Weights of a small transformer language model: LayerNorm before each block, tied embeddings.
MLP neurons of a small language model. Each row is named by its layer, matrix (down: output weights) and neuron, and shows model dimensions 128-255. Each number is 500 + 25 x the weight over its row's rms, rounded and kept within 0 to 999. Numbers have three digits each.
A block is one neuron, or neurons of one layer that tend to fire together. After each block is what it responds to, as a language model described it from the Wikipedia text at the highest values.

L4.down18:481507471504483482494509488488502502503473561524520525454526511498514469536491463498462494528467507543488481507442427431513533479484488526519463486462505469518498480476483527521524507536451491470486489506474526526532536531525519474471486502524520532507496475533523483482465480493489514508492498520487492494533485457519530520522481490496497497504445531488462471510484526532472480553548
L4.down293:540515478491520463467474520501491520506506508495468492519457531504490520456520534486505503463493504454558530485483457483526503426543468514533476476558520509476510497500547501492543496490505515488479479543506507504513495470496473528562526495491533441482477449511535455481512523507538515478514491514494511465513488483518498448525514468482489509497518475524494536454497523506446532509511
L4.down644:498521476456489503510475544477528484473495512486509485501519500505494495528500534531488510470487506486501499490485471482507481510460539506491464510529495470529502492518517490522510456513483508502502463521480472500530523499509515476505498493516518451463510516516544476518481466499479513516478482488516520494504479507478553522486562501503510464538503514517497494446539515496505473517562
L4.down1038:554453512482481500418526487487514509506489466547470537446545491506439535485498492524494490543486494504494485514558491489520500519504457468512485507489550469516505518487477487525451463511524506493537501475495482517492466503495547470482535489484485457500483504493499453505555514549548462511475499495507553546497518517492476524489470481512520477528499486534494522480486513504517495498506
L4.down1438:512506501487505509511499555455515538483527464515462494485463497462452503456481507445481521509504483466492499490519498484510504460495479516488501498509546500473536517508483485474508443487539526497425516539490493548477530539515507564516504500467488516493485503512479453513491528531454498479479508532484476496516501539486512474497424491491469501502496511496473475482492506509500523425534
L4.down1450:517536535458473493516489516504471473541543521487535500482445462518477502473503489471545503509477508498501469533477452483513505517501471508447489518556503488535523536502506496499476506505542516484498497539466504529516489488541464508515436513479499512471481509490507516514497542452480466488460507488482489515503516520506504465489471537498479492476503456467565480513505493529488477500505
L4.down1766:500513463544497524466471541528526513542460489490496525500502430489484528482509534477510476470526496515470485501566497540486497469500491507539500481464562504515542516503451517473544490501486520493488530531533525469492509511520513476458534487465527462503494484473493486478498478499488503466518514521450533476459499497500525511489490523466494485501500493472496543520537544545487483524486
L4.down1892:492501503477463532524482509513493500509586518524475483474471514500529452475502510497481492486521513502505503485458462508531528480498503508508497515499521482511554460508515507504495493479505523460496473490477481484459515559526499507533484506523515473465456496523494549479497522479490514512515483531478471491502548474521482463465463473517518529526493515494520511477495523473483545513486
Specification feature modifiers. Start of a descriptive attribute or component phrase in technical or physical descriptions, e.g. five-speed, 3000 hp, with a new, had a.

L2.down189:496466445522490486486460516485474503518517500510503490491501482458553515555495514487537499506529539467511504436491513493568487502501485529504543475476517479509478525481525496506510487489483520509483500530501524545482492525487480529503519511499536515511481486499517492535500475450520534480481547493538464468500503497505463547497504500485484469515511498536482551550497484494449536483511
L2.down443:509523439508495500453523494492512499494474503509539494497501487435490506472530501506480482504532513518501469511490537494495573530519502521545488537492508504501519526501504453482479513533485488501469484485503479520468531523529491509501498469503480547518503522540498506539484501497494480480515486480511450479492498511504496509478538462528449470472475562526530533557532481504504504455480
L2.down813:514480464510467489549518550456481517508496486489481491482505485484513484514485540524465487484502484457503484429468489453512478479504460486521490517504484500532446513533526451506496509487514503529494509501534518485526516496483520533526554513508538505506480486492490500480505494536506475485474495528475477521484487521460490492518510514473510522460511466480506530479516458489526487490516
L2.down1028:525524469479469491531504525503523503512509495437493526480542484482459507469552534510460443518490499504508454516503497509491484508480443513543473496541496472506470497470501488481473506518493516516512491497507487492527497504486498531519518530530472469442502508475488491538495497518501452450501529528502463476466478506515484527505455467468523524533523513486514538551489516470502532487482
L2.down1638:508495468491478513469486519483472517481528472478474493493516493491499496493500569508463514510493491509502465454474509486496522562468459555498496501495522518491498462544551514481513450516483497473543516487511531462515541496545456513490547466486494529474461453512435463501500482513513509477518477468560498548481498511528496457489495500501477475530552497482509525523498512485517495496508
L2.down2619:519505469514462481509511590497489483512521506486522505512514449472509502468483507508479452425471524485525513503557506513472485536493464512503485503588514536496469488537487500513504520469522524527515501486500507528516499454519521499522544539500448493489446499461440473487522500504511477506541496487520408507496482557502506453469475509530524501487516499515491490504480524490477490521482
L2.down2789:493483475536528536495537486540474491502486469449472496468518495476492499470449533534444504499450484499493489505503502477502517516515495543507488470521522504524479471515503552510488467512515495499537437498471512539534494494531498512507520441502449546474472494486491500501561516495520528518512486474517484495516501526515493490507492499503484517459531494466539513519498513482513496525472
L2.down2885:521485515497498503485469499499509498500487572469503525493477465484523491498497519533437476504517490511501441464520502475509521515487452478491539496490510506516489488538499550520450488513498495511495503532551529511534513524507501475579468447506500513482493485475464535481460523463443502509489461526472480523522490537450513472498488514540528515543505460496513479531491509500561459503513
Physical feature descriptions. Nouns and adjectives naming parts, shapes, colors or surfaces in physical descriptions of buildings, birds, heraldry and objects, such as crown, relief, column, curved.

L4.down47:542492479530485510516525483493511513527478547470498519516505450450495518557496489517474523523509487522463488480480486497521485481531478516510491451480477506504500547490464468478480523474452504486519544544543482474488502525453514540537476474488486468502518502505558502527473496491485488485473525454545486501504493547445522518507513476469498497509501517495494498478469472547489447546519
L4.down230:536460498496489499470497529494503510527477507490488486519500519478551498488490513518497534498497514524448508510523516504448516490536529466494500489485494493495505477567506506468482508484528466481509469524516489549485563489496530503499481501520452519514477440497517538555498489480527494507493481528516556489531485514462514481526466481501454469485462476480482511508516487474487496551517
L4.down1013:483503510470487512541526508542513489504509474491524479507521498550505504524518563489491512461486498481530472521513469539486448524491509502505481508456517526506514488510466537492502507505488478514484515511526487492509480486529512500498502498496459425515478470511483497466481488522473484487471515479516505493469487511489492501497541544523536480531496514503470499522526507481525512529532
L4.down1171:478484514533514500531482496488497474507454513502478492473552486493488495525463488543499495533537513518491509493493475472481503472502499469537524522545457488517541484502484499521513484489481457441501571438535466518496449464521510453529536518510491501496538488521516493484510540492496514495440492521518455552494497517494549510521509519507469468448487469524511458554496519493492520488514
L4.down1518:486532496520494484567473501463495535492510507475513478512508506504485473468451484460523536531522489485479519462500492500498476491546480454473509501519490545529520485482537459513492521500509518494484489448484483516528473453499490500495477514486495487488496488505495496488476499572513446507507530473469469502498529507508559468537458475476519504486512534498499505438481454528502508524530
L4.down1561:549485549510496464532506507487467505468484466510489507494506494527486500503494514483482492509492524530462486499515501480450490497505480491533527484515508513518544491538510514519502495483468479525505469497530517518511499515447482490449517517471537478477559504503509491504474508489504514491547498455471485495514500521468538492487543563509538498490518508525499479488517532466503487504488
L4.down2748:466459572525492515487486498512508500482522504512546488486498499560501444491510479488545477467524490480504460500571462511519511530490525484481521541497538465503513516451448524477519444470481523493495494478514495497490486498522550496447506518519502499498539454485488497532492498500468516560482538479534481554459493506502508498513487508484497493460568519447477471510514478488537532475475
L4.down2808:560498467504487499496500503498467536471525481505542483469519500493466465513470529490501520526498510517481484507516510528527465502519519454520461505520478519505515491485494490518530501502477465481435520451530487533523466452473539480447507508493507476480530455564493524470502461502511515523487456499462538512511511484515512486505533478537507536487519531447475479521484463506473519428472
Word-final pieces in rare words. Final or inner subword pieces completing rare multi-token words, mostly Latin taxon names and foreign-language titles, e.g. leptost-achy-um, florib-unda, producătoril-or.

L3.down1891:530477463513492504484495506512514515507487507483464506461489491555500496527484514561526510528473535523541505521521471495512524479482495531525554552476484470405554476485482576524502457492540480522474514505479500506526486471481510469475540516503492512519514488516469506473489516458496516490479537523487492529523505498496498519497486546523528486472579521472519516515560467435544526476478
Auxiliaries and adverbs before main verb. Auxiliary or modal verbs and sentence adverbs right after the subject, just before the main verb or predicate, such as can be, had been, is often, now, originally.

L3.down1589:502501494486556524550510535475476463489519464508485502510527526476501451461560567504492466505480533489463493479497474508494522519498516530524479529528493490486503526501465522492524512544499514542495509520491477470501529483519489501529497516486485467514500503557502504454481506500481509531498530467527512526527456503487485534493485506490512488502530469533516540504545497539492504475465
Sports stat and action terms. Sports words in match reports, box scores and tables, such as runs, goal, rushing, substitute, half-volley, plus blank separators between scorer or team lines.

L3.down2014:518512542433497475515487466506503506527547508483499516487483530518487564522503510467498453478486493511491509537504481527502493482464489486517509467483456477514498536495498522498544486444488480477491524452503500454540474497509517478491504481459485543514555464469517532531490501477508466487453497540523521507500526431437450514494506483467504497504474509474464464459473519506504494521485
Split-off M and numbers. Either a word-initial M or m split off after punctuation (non-mainstream, Rowers: Matt, 1988 | Mansion), or a two-digit number in tables or lists (3:20, 14-carat, 20 January).

L2.down2:516427504507517507488500503476542492470476566519462473504479511493486532492503472493469489497482517511506487494501478525499534528514493456509475522475501462516532485466534520502507469460491537472493538483429506484491484497491470475548537501523505503523502498502506517481498508475502477511522525471510496471512514505476506477508484462482459503465498487504493500459495512548528520483494
L2.down240:542534495497499520514481438510469486501514469498471492479448495502456535520504514496453562473501531504526482498459467508503493521506463484491520545488493500514475511510525491544491504479506496498455487447484495484455495536461515494523502447482459483480490472491486491491510492458480492505462514501524536534502459479505501496468468482512513475473484473530489538500495531450513509485520
L2.down286:527520479517527487483491478503542533454530492502511480479520483488461510506537495484515478464524532494479511500521483584480510555485494469489501515474514506484486451541504493430542411523484473475488516448474476495497508500475510485465515478527489497501488485482488510482486550500542507469480461438530519511498485502549485463485471513470505517510504474507465479513448535472530476486521
L2.down386:520538508485454473444527511463474465534531501484529486491493520471518497512483447520507504518472490542502488489524482511532481531479508436485493522455541477506508532513488478473513486484469517496514505497506485474502490517504496454534504514454512492501522506481541514525486502431463496485505480518488494463486512496478491501480465483486547487549534538511476528497461497485536469512517
L2.down980:520552514502503505421505461497513516470487503513509469493494489457479503488506468464460468495509506513520532537468453532521521540506495462552500499483481446483512501513490492460520466480466514501501492489459497513478499506520512483535494523481520511488472474474529500521493515493513496479470505490497538470482508496523491472514514498484534510522476509518471528460462489528512476505517
L2.down1733:507543550494519542387511481437522507470530485488493478491509443517475523496515465503477474506449522537467553507499479502558480487527513469491505497481474441478463472495520502523499480509456516483507480466495502504499509478511520517524492484486504554500510520457523525491494526507500488510480528477488503452477499491480498486503503500512475520524500504468533503491504523525496482485489
L2.down2692:514527527497485504475489495507505506474506506508486492455525520543451568502465494517456485466491539488476471519495547506485526481507487458504485495443533471446488464515511511467536499505502499507545494489511515475496452534522490471508527486526479514487484525517539500519523525502493489497465520462505518489473493525508501452502480487511457509468510505528486485496492482491517559485531
L2.down2733:516513436452485518488469497502491507509509477507514475513496535484480494504489474515474494477507509482497505489511452491529489466506476440511476523434495495480495469479527527471464490537464506509504526471494505458518463525502471494492522494500494493483508513518493487470470485479486498520522514479511514490506514519491500472473471476491531482516522494491517513449499500535492493528468
Proper-name fragment starts. Early word-piece fragments of proper names, often an initial M or V after a space or comma, such as M·S, Tim, Vam·os, Mob·ridge.

L4.down6:494511483484488506546553512511491508502495500536504476441497503530488499527536530475494477494497458526488504513497503496558477520514510537515507503582513517503519482520492471493513522503539473494503519502489520490489522560471429485526500472484505509474506455490493559484496505468496449504490473499497458517491486501499489469526501461509470486494488495483525491494489510494456489537502
L4.down1172:473497522493521475533537506511529489481474516515504471487516467488502511492485511497435499513497516491501461457500549484501515453507485490469500530545511499498486527467511511458480537486535553462463490529503479489456580487510509478465464483517507473484511523519481560533469485504496453576525484462505521507513491508516515519501505480497522485463485528520482529536508547499517425449469
L4.down1835:512496474454546530521546470464538504509484510485534501488524508512505530525474488514531481470488510476471532494483462475508472519527514482532508528528469508494489497521441503451493557514466557466495505546469542459516540455493467450465479467458442481485498455536484494522466558463540536460488504497494501530502530495475474468479538459512485487500511482489538477515506474493499489524447
L4.down2115:505445502473490506549528480482500528537513507469462492497521511494520479466478561497511510504528506512472499551479480465483513524494481522511519511520505480485537493500448448477542494528506593466493508459524508538473484486470482519499497532498486497515467494467458542524481503508514470523506463485479538465488454497498475515460524494505481482508475503490503472487488522473550477448489
L4.down2516:529488508519525488486475504512498480484442489476484518511520471498479472519555475458524520492527486464511494524548468486533514519503507490492527504469438541502502507472522496506485536502543519481485506490514541481500484493538497481500537529498507469506488501541467497504504465481511530524467503563499500500475475511496495479504507482537497491503485508522464542495486511519545491492482
L4.down2700:470492492513502495504530512481508505542498443528513481535505514508539514508484495488484503543483498486498502505524495501491504531490507479491518527485503492510498581513535500490496532518487521496485489524550510459451531508504505515472495453493526511497416457460486476518455545514544523479509494524505569495500529454518559539489517506508472538486444506514501498478509501495517469484472
L4.down2706:481513506448518470566500543476515497480452537543479512509430535513489488500529524501508485492521481509487648494468502503485510506483486493501490495537493454492510494466494505462473499509462511485466503505512490503494508449490491491513531474435512488481511491524504494492509520485504498479460492526449494526530470461506499503490527511478507479477487545513507484388490519576507506520464
L4.down2980:498506508495508499514571479545510507458490491479514494486509523488536507492490540542484523497535481461515543510480523500524533535470502518525488475516511507461504516454507519509485499484503503497478573499466504495533529519506567511481516462479482495543510506460520516505502483507474492463467498538463510496523499422494479475522455516502497482539447520472514486529524500507498490515527
Word-initial capital M. A capital M split off as its own token at the start of a word, usually after a list dash, table pipe, colon, comma or "of", as in M|ock Tudor, M|ansion House, M|att.

L2.down27:485478506468543505524497500487457543485492502494535497472464450511441515469491514505512447479494488495498509541539515507491493541497489458479479525485510528538507514536542499495483452510521500488490505539480487469529497547528424508478558515554500494508487459497460509475516479488526496517507487461507415515485509501530538450528536494474534512481522491477488505515525520521527476506530
L2.down244:519513466520525491510556524495481482485469494464525488507481509474548513461486509508528497563527516552503512436523497512516547530525511500488511550539510525506496573507498480463508482516530504518533459505507495500443517449510514548510507488486484507493506513451512525483516501543563516532470446459517524492485475519555564505489473518481494488451506480450502515508496530449467501501501
L2.down805:474528496491545518484504493491544501524495479478537501474547458508491519535528527496495518481497515536478496533459501482542477487506477476487499558468449490509509513496506520487500497529506526504492515456478524521473558501540468468497512491462440508458507510510492471485544492498472513537502491477484520480487498528524478538506482497494509507503464527471511511519502546544477528465492
L2.down986:523511502493473459499496472465500490474510507536498522477484519467487496518468515496494512474451457493537483483465525474493520518466509501474513494482505505485468474534468460500487502541501515501520561507494513497482488564507502499547475500508512481516536537490486530523499460479501506472485542526514484460553440461506492525491512512478471492517505551517496485531475447536439505482499
L2.down1198:473511483510486490423500473480488483549469518561502544498486497492530525503489498518475527533509498479498551508504544505475517482515498539487484515522466454508511502490457538488504502524521499495503530505507542512468503475462521515558517456448466491488569506456471507533502483526498517492472453476500509458568475495499518547477499494544424517493534480543571488440538516520483507492500
L2.down1459:512473487519515490504467470513500498472531515519510493480460503529519511517516518445511508518507519485524487508517523539502472462506503534471504531502488484506452490498495518465528490501471492483466522461540511500507517482463503514486553501508504545513481501503506473527515503468486493423501521480499510492523476487562463497542542510493507404498516530474479531476505482557470515477520
L2.down1485:502464519485515508510514531534541447527515511531489538486486481467470468504468505460517491463467534506454489483476466498451513509546527543499492513487468478513520535528516468546509485507498546486488498494501502477505486504488514506503488487493486503449516510443504475498499481510497472519503520512513512483490539490512502538518494487479520448515470487526511501521553518518445476503529
L2.down2164:495515478492508494527492538465487464476506516541496503478492498507509482442506494497507461576522507557480527488483473519517542546547497481516503600461520512495479492503506491488536490485505494473502496510508508504510498508550509503483516468490468496469506516530493518551526516507508495502493490466494537506493503490513505550514480506518511517504504487431498507485516514492488496479501
Sports score numbers. Digits and en dashes in match scores and results in sports prose and tables, such as 0–1, 94–89, W 32–0, and the words right after a score.

L2.down20:495488529524509503502504510504480501494470500481444515479460477508523514482507524448525457507540518445521522455528511525476468510508450514504471487511484475500460533487520491544466523493501519504468503510536483508465463450518541476497505510470478484490448549470535488493512477500533499501511476515500500479515490504527477504523497490495507503476486474472490533502524467491540524502521
L2.down103:515473468541486517560518452477519490525546480509456504489483527486497502513465560437474544462527542523479459495502505496518547548513483511465516497508517496486496489536455503462470532514497527519455444548488513505487486550504494471523485477527489478484504506490468500480496486557530486492516468498455523478523507494508519486502485491536497511509492550483491534531505521531473476505478
L2.down294:489497496515497534489501481509523496521478502492478481470560533457464479480465502516525517517485500428476446520507485546478499507471535505477499483442464537484488511494505469496571486505477527495520528504509504496526502489486484520543471504511524537476517490518476481522515489499459457472463483466506476488495509502454511489501456530507516430536491501527492495459481505544475479490530
L2.down657:488507524515533513546508478518479499465526502518453490498477509477514463473515536503462499505461480537522518471532520498519533494542454494465469492504539485512489512467521537494509540538471532536505473503528473509510515479459460504485506543504528469456510484493499486498538547519517521472507471465518485499508523512501502469520531526535535546554473511476487544471505549523507462480483
L2.down905:513540517503515558506495503487516520509507478515528494510523501552436514536507494506528526532542503515481495518514542526501531540459547489489498505458452503517499504523494513506460486503499499503482506529498478503480520526499514521534493488494493505458527494493518498483487543519473497513473520488525478473475538496511529509473497494471521506506493503464468516525501480506477516510526
L2.down1407:490509505471483525488481510494532522475536496467505467520484544505489530566467490483494503485537520502494502538486497474487474535533506469508453533485502484480484517476489456488497480513519491467467482504500502500514527512528473486474542498487518483505506489464528514499470480482498517530492531475499505474492507471513495470496465514472500470498530495492490500567529473510515459476534
L2.down2996:508523521542533514460501524486524490491473505515511505504532524510497469505500496473497496517508503517493523527472506480507523514483506492485534487488515474503491476489529552447546457522534499466504517499536475485511493514506468481517527487487498501537473486480510488514524536488510502510469468476514491511454505521546506510504504514542455498474517433493506488504468455526489467484491
L2.down3046:490507484505464484524438436494472552511505485481537528479436476485529514528511488480510524526496493546487473510494488484526480530471470519460472501505473528500487494505474520465562463523548484476471498524514518530539450523493528454499513485453543489502529510516477490484538470501495542479511479483492464475525503520472485528539479466493481511509554514466501543503534485532512491528500
Mid-phrase words in quotes. Function words and verbs inside song/episode titles, quoted speech or idioms, often after a pronoun or negation, e.g. "I Never Made", "Whatever It Takes", "I've ever seen".

L3.down1073:494510484486501533521518538552506528480520540479456461507500511502504479460480515529476511483582467525540483539527471533495516466494526491500492516499512492486479466513480517486485497459491509484492527504530470507450536492488537507532520525518493517474501539472490496540474458491477499489512414443428493473485526485516521537477475522477505512504475477518468494483465554498492475500483
Technical designation continuations. Tokens that continue a model code, specification or table row after a number or letter, such as the C of C-C, V of V6, and | between table cells.

L4.down710:476500487469501542549545531457491472479497501582534543507499477495508471482518519490516451569510486479535488535475461507512491493506478503517479552485534520508482494532498480491538528538468497491484521523514508495472545499511476502518446490478480507501488470492497529494476533502445497436497520481467504524457487487511516518550530480532510529500489523501504487476511498487470461501510
L4.down766:491529483488500506500505540493486538511511490561486571501497494474520482472489463526431497526521473556543531463526473458501492545510518496520472559474486480539522509549503522518537488498540510507507509455499497510502517508507513518473529523460486499483489519497488550510496494493477488496517511523516475495570485473521508506487510501502486522487480490471500518506485484505465512549477
L4.down847:496464546509520517456453535502487506502493471497489447488514482501483496428519504487500469525543494518510493496535499480499524555508514508496455531518537516509522553560527518496531496494546516502539500497467488488521504465531490466468468542521442473533499463518457492479514496466497525466515477491531516475493521505493531470519529490501481452473526492466484486494502519509507497505438
L4.down1653:501511473539517526529503528460522539476534520516488471456527492526514500493478515552444494502523523517518532488560508465519510482483507547510482516520485502505510493473500478536502531544541469533490506483502522497511495528472471485447478539484516499496499539492530475479515508525519503495515514513462494469497464518484468548489518501506489494507501505498565450500469501491486531472514
L4.down1831:513467499551482520515473526477507486514511475493492491550510475506520515490476482472517477528494543513468510523493513465503489514466490503457474476473509537525526495517473474561548484507539501504495493473523441482463478480489464478513484550496513482487488496526533527450473507492486512498494476463513525492545497536470501500494469467495504503505495530525475478482503501510491507505470
L4.down2507:505476503494502504533478504458535528469448516489490479501465456492482536505482508450506485547530512456474520525525497525493506505523500445517461463514518503489527513523520465500502504487474516524458492512532549504511514507529477502488452514481515464509510519487511487490487447467506443511506506467508535482475507481462481535497507507467499498483499513508468490512454516489507511479468
L4.down2954:517496493525506487576456481426514496523559518503524502477492503494468556487490489485476473483481532528522545491489508519520505472507488515534476497480475509483477514499511481523511511484493499514487505514502534544488492526506522489500529493464516457513443533503527511491502505501540488491465442487511499483543531524548430506443494507511465513509514458487515542464502474522518495498495
L4.down2978:496447492484485508512486532481523506515497513493509489524479491490477501481495523476485499458502493472469504540481540470466498483465477474477504518519522478471531522529496444488519510501518495502473489534465505508451510507502479488483459489539491471480508505547508472449475494501492462464472527516502491503492492505499439514532480464531509501485502497515533517553496519496493502489511
Sports match scores. Score digits and the table separators or dashes around them in sports results, such as 2–0 and Home | 2–0, plus words narrating game outcomes.

L2.down698:493490512470503488477505473474522510550446514517470509493480514524506511506518516538519529475492501469465458457478524522518519502499499493512485478499493476527473452509430484488526535463499499471485533476456479501470509505525513513507461496527491494501458535528543521480500493486488500466520542492561485508557453494537481476499542518513506505525540507500505487543479476469491512457504
L2.down970:509491481503475533441493465467464463460512512558516478531470485501494557508549535527499554471513509493492512499459492489497529497496423486503525482452451498486477493495512558493523538478492475494543512493522503507499445545498523470475488516496524535467496499476467490529456445491489530497533504505543540486520497496527540506521567492526519480549503519517552454490475470448471492469509
L2.down1738:508475541536477533304513485509546490514509501492468493484446492501538484479480469539479523498504503524486483510496501474503455513520520487485516487483468490541510500509496526518494543506486519488489493517503477485468509533486524527525471488507461479526516504479508494518479503435502503479508468461504497563523494490479483484515482488480548552517513515513522475503510510514511496522509
L2.down2000:515490506489452487534466489493474511474519542467503481451478455496495536489497514527497488484483491478486445517485452532533507540468531594507475481502507517495500518513441481509516543468467485532475479495553488515521498516476484543467493515516521445498501458505489495563491492492487515456502506493551479513517508494482549469518483513478483505528563523486521526571499463520481455510503
L2.down2015:479476484451518527554503503498497511499550494473451524529512527506513461487523507534497486500471514495548471519509504493518495489510505500465485468523477522521467493496532472503478480502486497453480490495526515516536516528479491475488540501508456499496520464495490489537501462533479472481561450496508507525477512538479498488567435467496511548491510521465491479513480541504523541495508
L2.down2078:487464490506496535523500476527517534481543497496516471499488477509464512508498524514523479497494518524467482454468496506486471521494545519535463455495542521523463506517493534503526472491458513488516493515510443510503492500536488496488482453499473461499472480487535475521521461496506497492462512500520499469514497478482493461496516500456574534533473526521494535533509484542495517487501
L2.down2713:538489475467474459536512487518519485475455511523524476470458476501487556536511473538528510501485527472510436566427503490529503534555503485449467502474477519532517521481422509511511539491522497508492508509495492492475490517490535468501485494487488497477507528509493496523461509465460492546496491506487479517510516503483461504502490571552498493486491479507462500468516533485524519478512
L2.down2882:488505482462507550528489540491528469522514526494508495499477513457490488488520445488515498500527488502504513525547486485491481489502558487472468490529468472455493535494516478492495486519468478462488507504571496489480494505485538551538517513479524500477494497489482522471538484479499475552462521469492533515524517534489504472509491528441472472468453509515503495479510506488518516492529
Final subword of foreign names. Closing word pieces of long split words, mostly non-English names in tables and lists, such as Kabadd-i, Ilavsk-á, Guine-a.

L3.down1708:462519470481481495555459499472459516501508494515509460557525480501562481528478494509471512517508507494483515468529503452499505519512516500492499509529480511488501507526507538481552494505481496483535496509507501520490537494476521488491528496464504476512467464488567521520518487478534493528528473532523525510522524542521477475504456504512531507475497545482519512516503512470506479528492
Scientific term word-pieces. Middle or final pieces of Latin-derived technical words in biology, medicine and chemistry text, e.g. thrombocyt-them-ia, leptost-achy-um, lymph-oma, triethyl-amine.

L4.down870:510473490519500513521526478480504517510494518460517480494453537520470482495503479546549535506505512501559481495461494512508479487534546469505530497430472505468498440488511556512503468511507464484448498524503481494540501501509466473548564547525511486508508514521496483528507476474517469497533548508497515498464493509487544472510502510513520499480513485474521498510476515508536480549509
L4.down1397:499500441526475522562478497464535495526565520459482514485499494503488484494530484523461534526525513515461498466523493474498466463521455523488482503594513513483509479534467484489439497524485512522537476532511470492515512476523501489475541495443463496458495502502548452466478490472517505439545501539515536490476509509503509510432534541519506491514500517491501485503465503520481495537464
L4.down2294:474447467494445519485457467494514505557539484506503530479526466504510468512521510502489497530537513539517500481429478536527511556523488490527490521511503522492474476508485492494531533504502447502493522500491487506485498525530483483492535506485522513502504545492481505457490514474499534496492527490532532507529504480524464548503525491464482490526486514526540488462493490479467474495492
L4.down2296:516513509500473520499498529488552524466490518457498519523477513525511487529491496527491491481499503490555486486546499519507533448507503507541566548487505470464558485513514496538513506496485443507494526503553464533510506492496486517519525517487516493490521530536501503491489473494490503496520549502472527524516467504493476482485521475486545503443539542492474497495461476466497526511506
L4.down2373:500503459500480489531524493487472491511485479512496517507490485492492470512520513503530521523449467501579516466504484500509533487507507447512544528478510502514507468489488512523441501539490524467479500486557484500516503483517555479497547541501526503515468537526491485533518485505489472461533521490499506529507499497465514490508481490486486524498482469494468462489516509543512498515506
L4.down2377:489525477493469507489489523498532481508507516497512489491513531502488498478486489470502549501519505481490509485563504517515523454505466518491502546525545500469505528537472518505485520512514550493471493506475502481489477549505524537485468477485463470471515498496475508483460486487513528487508517495486488489539468517528522499475520507469464525536518539494500470519513442540495489524481
L4.down2520:484518469521515539535477492532452482504474486496536489513513540494474450483496514497514477531480524537561492460492512476530500490501499492500456528474510488487504499436505513531535495526492489549486507525520480481524474502489514471474464495540527486521521485524467479463521511534457527461525517449490497507480539490511470515522487484530458537495503510474471491476510473514495477498512
L4.down2961:511510490497482525485525481445516480509493506532509491469527467495524492464531518521519494509537480495499440518490484511507496495496480526460484503492485514506486482497503547514537541479538474497538496479500524479506501520510498490542451541486507535493494493523501513522533543496451476502472526476467506475496532439481481490526513505484472461558471475454476504496504506535455517524511
Copula and auxiliary slot. Forms of be and auxiliaries right after a subject, or adverbs/not between was/is and a participle, e.g. we're, was not, was regularly.